config.yaml
num_hidden_layers: 10
hidden_size: 224
num_attention_heads: 7
num_key_value_heads: 7
head_dim: 64
intermediate_size: 1152
vocab_size: 8059
hidden_act: "gelu"
norm: "layernorm"
norm_place: "post"
norm_eps: 1e-05
positions: "learned"
qk_norm: false
attn_scale: 0.125
bias: "all"
tie_word_embeddings: true
parallel_block: false
init: "trunc"
init_std_qkv: 0.0154
init_std_o: 0.0
init_std_up: 0.0154
init_std_down: 0.0
optimizer: "muon_variant"
learning_rate: 0.0038
beta1: 0.9
weight_decay: 0.067
lr_head: 0.00722
max_grad_norm: 1.0
warmup_steps: 200
schedule: "wsd"
decay_fraction: 0.904
decay_shape: "linear"
final_lr_fraction: 0.05
batch_tokens: 65536
max_seq_len: 1024
doc_mask: false
train_tokens: 404900000
max_steps: 6179
dataset: "wikipedia_en"
MLP neurons of a small language model. Each row is named by its layer, matrix (up: input weights) and neuron, and shows model dimensions 16-143. Each number is 500 + 25 x the weight over its row's rms, rounded and kept within 0 to 999. Numbers have three digits each.
After each neuron's rows, "fires on" lists the tokens most often at its 100 highest values on Wikipedia text that the model never trained on. A number after a token or word is its count.

L2.up461:488519486499494504540524475517483477484482473510491498489536540476497474496534550522474540473486509490492463477499502532461552463490494505506476475523487483510488505499512480477491474490497486527543448471481465471526531472470504500450515493488511566507483519525501494540522473520480484490453526526500541479508480485510535553493514458502510458506456505484495431481508517533521523482506
fires on: "ual" 26, "ound" 10, "orship" 8, "ective" 6, "-up" 5, "itness" 4

L2.up59:493470512524531525501446512493517503526527500454523480500496481534469478515493480458501517497487538538487542510491517493426481483529504461506489505481481496503469465525482508492502455483503523492508521514508527512506554523481477509508510505515447504483491510473488499501529516506498539472477501486509514477492481446507538482510496518470487544488522521509503488534523568534522515488480
fires on: " rem" 14, " said" 11, " PA" 11, " read" 9, " Com" 8, " Rem" 7

L2.up368:458530504502499521550495468492504490491498501554484489561509483478471490551493515502455502533501525504521515499508503486516485499440513505487505484464521488490507499479508494525489482534515500475549504488484523484522489520546524533500529486492507557469500513509507490490514447536493506491493526535529537488529474492516497499452430473490487497487492539528430467571517469461505461474485
fires on: " where" 48, "′" 8, " what" 7, " household" 6, " how" 5, " relationship" 4

L6.up431:473518482501539458488494519506495546538502515515538498507519509527499487474584482490501498506472465551475499548458498480470500508502465503494497494511501507522503503536455488513492464537498533477470511479505516481529478486468514496519487489508490502537520497513504486492481464501516554501521536507507507483508540487457486516500492490488501482495514494519504525552485508487470491509477
fires on: "ologist" 20, "R" 9, " and" 9, "w" 4, "m" 4, "ist" 4

L6.up864:498468481544550487512488474556512519530518504500459490469475520474498490464516460497462515468546497501518511492483466527523493486479446472533513483459523520502486482468476484513507501509497520491479475496493490504487476503497500512476572518499534481464542473473487466515550512489500525496481512485472468518526493500475451508435526503507458477500545506519494489494524511502489498516457
fires on: " " 32, "0" 15, "," 12, " D" 6, " |" 4

L2.up7:459452484491525489458503470465470473540499573493455534525509514494505516523526487504526484531491492502473529516568483493488446511511489517527482443504484530491492548469517492534503495487506486509474489485511467526493507478489509451454523478515501449501486478489511501457483507542476491463522505494513509488473505512519524493529503451512484470503466502491514530490511529519485540501475
fires on: " world" 22, " =" 8, " type" 6, " bott" 6, " board" 5, " Swing" 5

L2.up374:489504518450515476498507496456545522468463499539503480479463502489508510512497522463455497525496515500493502514555494491492513492481526513518518483448532516481532546501471469510461475464487498485497521511491507485514487479483501508534507529553521450494528509472451484475482525538493517497503506512436534504501495521490493513512498504479497551503509499506510539484506521477501507504539
fires on: " r" 27, " tr" 12, " order" 10, " acc" 7, " cl" 7, " pr" 5

L6.up927:495473504499519470494511472519461516470490513524528472464479516486483510488536546533519516513480494497540460503500510499448455460462504450512479537537546505495437488493489492466508514511476509467511476459515522492524472542494521555556525530483508500468524502491486487491524523480493511509492493513472497513508480486492501454483486553526459527483516545552500465489546530504509452490502
fires on: "," 29, " |" 29, ")" 8

L5.up945:525516442480507493506493476486461525486536558468484493521472515480538518494488556521479505457503543483491503504485477510501513539478505461497511493484504508515528549462517476471510510505548476497499536495481519495462501498496494491516520547525507464491507511537537519489541478492504487500485534477492459525492519472501494453495439490502528509512481487480490545502498518506532503499471
fires on: "." 90

L2.up389:464501493486514494506527470507511497473489493489516497467534547519505530528456497512468491490509509534509500501510441421515485516502465520484503433549498448489525477485475523530468489487514511522511535486473499585439466488454509512516533534497518516483507500511460532517473522483468449494514457495489470522505531558503493474530477488520481547483516475504471527530512499490497488502533
fires on: " played" 15, " ==\n" 10, " appearances" 8, " known" 8, " top" 6, "teen" 6

L2.up363:474480519465471438531507510467523511466503534494535513473504515481538492461501508468515472473517499477513516519507519468478526501463480535531486503479540486502492541468558485531504513502481499485543482528499522451504523464485535505458483542475516473531534481485491513467467548458477503495522490525564502518522499495514493532441503498490492478502474518524498490486499462478494483518506
fires on: " an" 21, " fr" 10, "\"" 9, " Upload" 8, "ec" 8

L6.up663:518516501558469447517453518500479526467519488517485499507511526516510499502500524512507473478470530490476504510459484533525526551540470497492524472542485490489504533517494512543518494488522552529505544510507455489499467507501440487532515517503494507503532481545519529483501536461504463511484480494478484484478479547490474496511504551476529461473520502448508485485486532516467513502443
fires on: " un" 37, " most" 6, " hy" 4, " em" 4, " Non" 4

L2.up318:489501462498494520532486485449517523458479533472533474497499491486507500533464516503483516490519544515525519512512512455470475486491492516515512453525472488495505495520498512519488486495497493485470530455471466554465486508454505475511517487495499542489480510500482507521509496507481497508519419477461456536548492507491475499529535469456487493462472463482468494536492486505497514509556
fires on: " few" 17, " called" 15, "ven" 15, "vel" 8, "400" 6, " million" 6

L2.up859:535500482505504476455538515470472520492471486507506523545503463472530525504469485493507524518512488496494469466488519477447525515485464532539482522468468478494520474481507480495473466510533500467523532546510493571477529499482475503493508475479528472498512490501494498539486507523458490486558519453466509530463521528520504525500528490494535477524466492519529521520489515541550516519499
fires on: " reg" 16, " power" 11, " sw" 9, "da" 7, " dark" 5, " ran" 5

L2.up375:481527496484525482485511486449479512504516507490490488437522482514532504469491477542499480484465473522498521490485489544511537505523495491491537551517531496536527508508470561516515481481492515468488525499459498521465482541488532474438488468453505564483499527469504481460487489493500522522479478479487535469506504495499488470498521485520495520478464515515506518487512546492495505475517
fires on: "ays" 11, "ations" 10, " =\n\n" 9, " every" 9, " between" 8, "ages" 7

L5.up547:494519483480548472483503446476488499484496498528510505486535455509515515542502525481474507503492471558531564532440533536500527515484521491474524512531500521528496533545487494464500495497511459497479490471500491525468518484502468522527540518518510437469505486563492496489489528511479514468537459485505480495494511480481485496511438476464480544493487564520495486478461503527480521512482
fires on: "." 83, " based" 6, ";" 6

L2.up905:467504474495491505525488519513456524508508481510540523485515485502497500459499523529476525484484469526478472543456536477486523485468494505512511520486511497508468490478511536470470500539475512516469534463482500487516521523523510554514557469510463503497508520495510526485510526489519537513512494522496473484515519493517527465468452517522519500521505513521576488476525528545499496548481
fires on: "M" 33, " Field" 10, " play" 8, " directed" 6, "arm" 6, " graduated" 4

L2.up381:465486531510475541489484462500470472563490515514506505497506525527483513568495547482503500554549510507524473489508488483523496519473508533538486488547505481471486511493489484515500462529506539457474499458522526473576490525472548529482466471463463529510495544517512462438499538484489507497520540506555512498516505518484499474495429528528504480494490503540482555470507507505533505493532
fires on: "′" 27, "°" 27, " household" 7, " households" 6, " Pos" 6, " zone" 4

L2.up40:523505485521503538516493470487467488482548480567525524535538489500487478505510490475513482489512482505495495485474495476498492504575484516556437483497466520500526491521537508470464491502474518515516467526523518533521506497492507478526494523500540518472491497517519486532508532520496546493466497501491503497567512460478522485517521487519492507508536485506533493502491482522506559495525
fires on: "ro" 75, "ri" 14, "so" 7

L5.up957:516526484511508525507519487512472473536517491484524494448505460487456511471519503502496529536518533504500520465503530452466481508501494496488500505512486488537484503468491496480442520519454458537497517533513494474492540470514475505515520544506445498522495498477493531517526480503472508474485534470486461521512495471512525536553510539507527486518509476520526494432462505513530524531493
fires on: " his" 21, " her" 11, "-" 9, "ri" 8, "l" 5, " their" 5

L2.up849:487463475464539514543483492495506486494511518517510460492476494553454466462531532458495513507515548478451525535523450509480534495496554492528493526504506502516523463498485492477508476530488455485525531491515481478513496479489515453480509481537495498533526505534464490517483484475494498510513442504475529462524515476552513552517511505516499483533502489497526501442508525498474542525528
fires on: " r" 47, " day" 11, " week" 8, " months" 8, " weeks" 4, " gives" 4

L2.up858:450475466508502516498506491478543496495506519492527476512523506511483557458456454536479524484524488470493489523509514465468527511512504526469476435544495514486496499518490488482535439491485486462498507523512473573518473503489509519524500489501494533518491518507507500511485506431461449504530519514459514481525549487461458466482535528491529542500483543473499501519482484514510500499535
fires on: " career" 34, "ason" 7, "mi" 7, "leg" 6, "end" 6, " GF" 5

L2.up386:530518491505518481483500501518474460542465476469484509530512526509453510500483513515480487531495473534486498503496495537464477511480489494524542504515511508567486526534511520540505519505507488511477515505495481486489564497520488530477526463517534474477500498474492516486510517530512487499507528520482527448513435497490528483498504497510507469514459535528506461493522501480443518548492
fires on: " part" 27, " own" 10, " except" 9, " east" 7

L2.up1008:559492488522497520497519482470468514487505502474497498493500532469488521532489481497515477490474504478504488506528484530469501466507497549459534533475472493516512504485492510555558532438455508513553529489490464537468500489498495500505498458502536469474494514500492514516470482505496508515507513492551503478465522504464510490489482438497485500528520516516529501470453488507523469484488
fires on: "p" 93, " Ind" 4

L2.up130:546499528460552539553471527514495523538496481472485530508481541510492499456505487521486505516498560492512503537481499475509510495491532469491514526520513443551492510449493496475548478504479477500529502479599459519536511475490465511507483484471522525510505514492492507513510499450486514513516507513516468496518480522509508505494501495499503467467481511517498530480508507517487504508452
fires on: "==" 24, " from" 15, " before" 9, "===" 9, "The" 8

L5.up887:527526467509505511507494452507519462471538483501501457491578461529519485487534492466484460497528510503472524481464486475437564491515515501498490490525508483496495485484456481529527529498517479505495541453487492513518488517496507496475480514459506512513542517501525466460462533499460509465570508521521489488485484544490483527490476526512528534520480515508477514502483538498482483503521
fires on: " |" 28, "1" 27, "th" 4, " %" 4, "amp" 4

L2.up346:514497491482521486492518465541481470517525452478499487532514492497492522573488500489498511538507539508504487553574528508498442490532509495493502471492472500521513497491503460520514503507483513524500524506500502547492494491532461501550455532553530448483498521531500491511496538453514486507530463492527474452461490490504502487479499549487524530473505484486485450511464523497482500489488
fires on: " sub" 23, " comp" 17, " Dark" 12, " dist" 10, " Ref" 9, " same" 8

L2.up955:504504494513535513456477461499509458484484487489490488498478522486459499488498527544507512487504514486484473505498517456487471491533507502525509449465496517488503531523465487554492482511492486459517516506505448504544486475516477509528507496500457490506455517508475505554488569510508490454545488497519521495508484510472497513530480473494478500512535529491442557507504498514515512516512
fires on: " w" 50, "W" 24, " Wall" 5, "-w" 5, " News" 4

L2.up352:509522519482524481519476535462528493486499468459492510489451489506459470479533451457475479498503493522512523476524485455500484504526529463502523474521497522487516533492533542533473480532539490496476497501529505500513494505497514566556502475532519534527484486521483498473533535515504511513554475491543493460519524535518533479455503474493534535520441510496509521499548526473480466512496
fires on: "ach" 38, "field" 13, "ford" 10, " Lord" 7, "gh" 7, " House" 5

L2.up227:536511471495463519533492505506500492495503517477512503496507481520530499528509441492484549474456506469498480521493570494449553498520535527524483469511541490498516488496481512573503497496485490473483540504475490527494482533522500491503533513474499481482501474497456513474502527501502533484476474468543518475489524482481444492485482555482478495516497511524482518497493485493517470518480
fires on: " h" 92, " died" 7

L6.up368:481465522519493510502532495524480513469499438510510465479477503503516476466485500494480510480504519516490544500481482527470455538536526504493515456502503533467508525522495478496537478503490514480554430555538506514536535513500509477533554474489481521475491512470489478520536490503556480498483491484479488465488518491465460495489516512464528477472473472502468484500495483506528494507514
fires on: " D" 25, " of" 20, " " 11, " d" 10, " G" 9

L5.up375:510454467517499501469471515521480518498494520494481480519518474483486470514515559487506492522504482488537486489502504492482491553471511477549490526532468492505502549454526501443532523478497502517487488536502470506531508480507521473541543511552533505484501502549450478520498529480518494475505498488477498460546452515468507501506474486483504510532496527460511487491532499506550480518505
fires on: " L" 52, " g" 19, " M" 13

L5.up888:487447443527493528541487485507450504518510477494542495532466521548478480534494498551527477468466465477497523481528469551537507515489503472487467504504522531529481525519513475481492545509461486493495457500528454466522549525513519481501515495471533527478492501542513488514495513482464538506511504512529499452521506498521541474494508479489458484517491484486528548496506525470515492482492
fires on: "im" 18, " M" 11, "em" 7, "o" 6, "om" 5, "re" 4

L2.up394:508508496498448502515543472467455470540477521515481534526520488475481445508493561516536463525473525466493476555515556489515493493477459468478489469512508469506475508469501518508538524493480488502534495534531483541457452450490520479488540504502492497499509485497514492526487533511479500513518487489521531514523499472494512485548482489495474510501502461462526538475510466478487544520496
fires on: "S" 71, " S" 8, " Sup" 5, " prot" 4

L2.up407:485529460505519501495443508492512494510499571519505531459537456470520532463531513477524476464528497525523536519537493468525513470524541485467488474459504530461498532528495484495504520512496477510511472495509502477519515496462514489517521507518489510511473523474531471504503516488502534538527517554488524497532449515531442458516488523494468522535463538552523489501533528481506492526461
fires on: "'" 41, " rather" 8, " too" 8, " ISBN" 6, " School" 6, " grew" 5

L2.up838:500498484494502530537528487500518518505487470491527489561528502455505501451500531498499508483493503500488519501506474508496511484532524446546470495494519534574505465492499462498528497507481498489479456501514483504511486523479504511467520454563506505469504532506510526490430546506484498472505507488472571509483495496476484481499448512546506512473495490546505497442466500511501515490522
fires on: " that" 19, " rece" 12, " home" 11, " neg" 8, " runs" 5

L2.up595:527510545482470486493497514458452559509517526486474488515495474552543508496501505488490482534477475504475515501532493529473507538500520473543472551507532467516534529500477477475533534479497453502526479509495492476554492530514503496461520485486516524490463534502489498516543517508469460475515517520484456514499510461472489532498506488486504505512482470458510510515514476489535461510455
fires on: " L" 25, "L" 16, " Br" 10, " Bol" 6, " W" 5, " Kn" 4

L5.up976:530481473493517499486476489440533508507483513471478493453509468473539484476504509485470486468500523502495498456480488480494518534528464534508441471505521506507539501498515516538503481488496528496468512478495470511525470502509506460512497479507503454502453497515458500525506508503523463425525516499491487461548562512506477497489448473513503466526470522532487500530511482507504524497487
fires on: " st" 32, " h" 20, " p" 6, "\n\n" 5, " acc" 4, " th" 4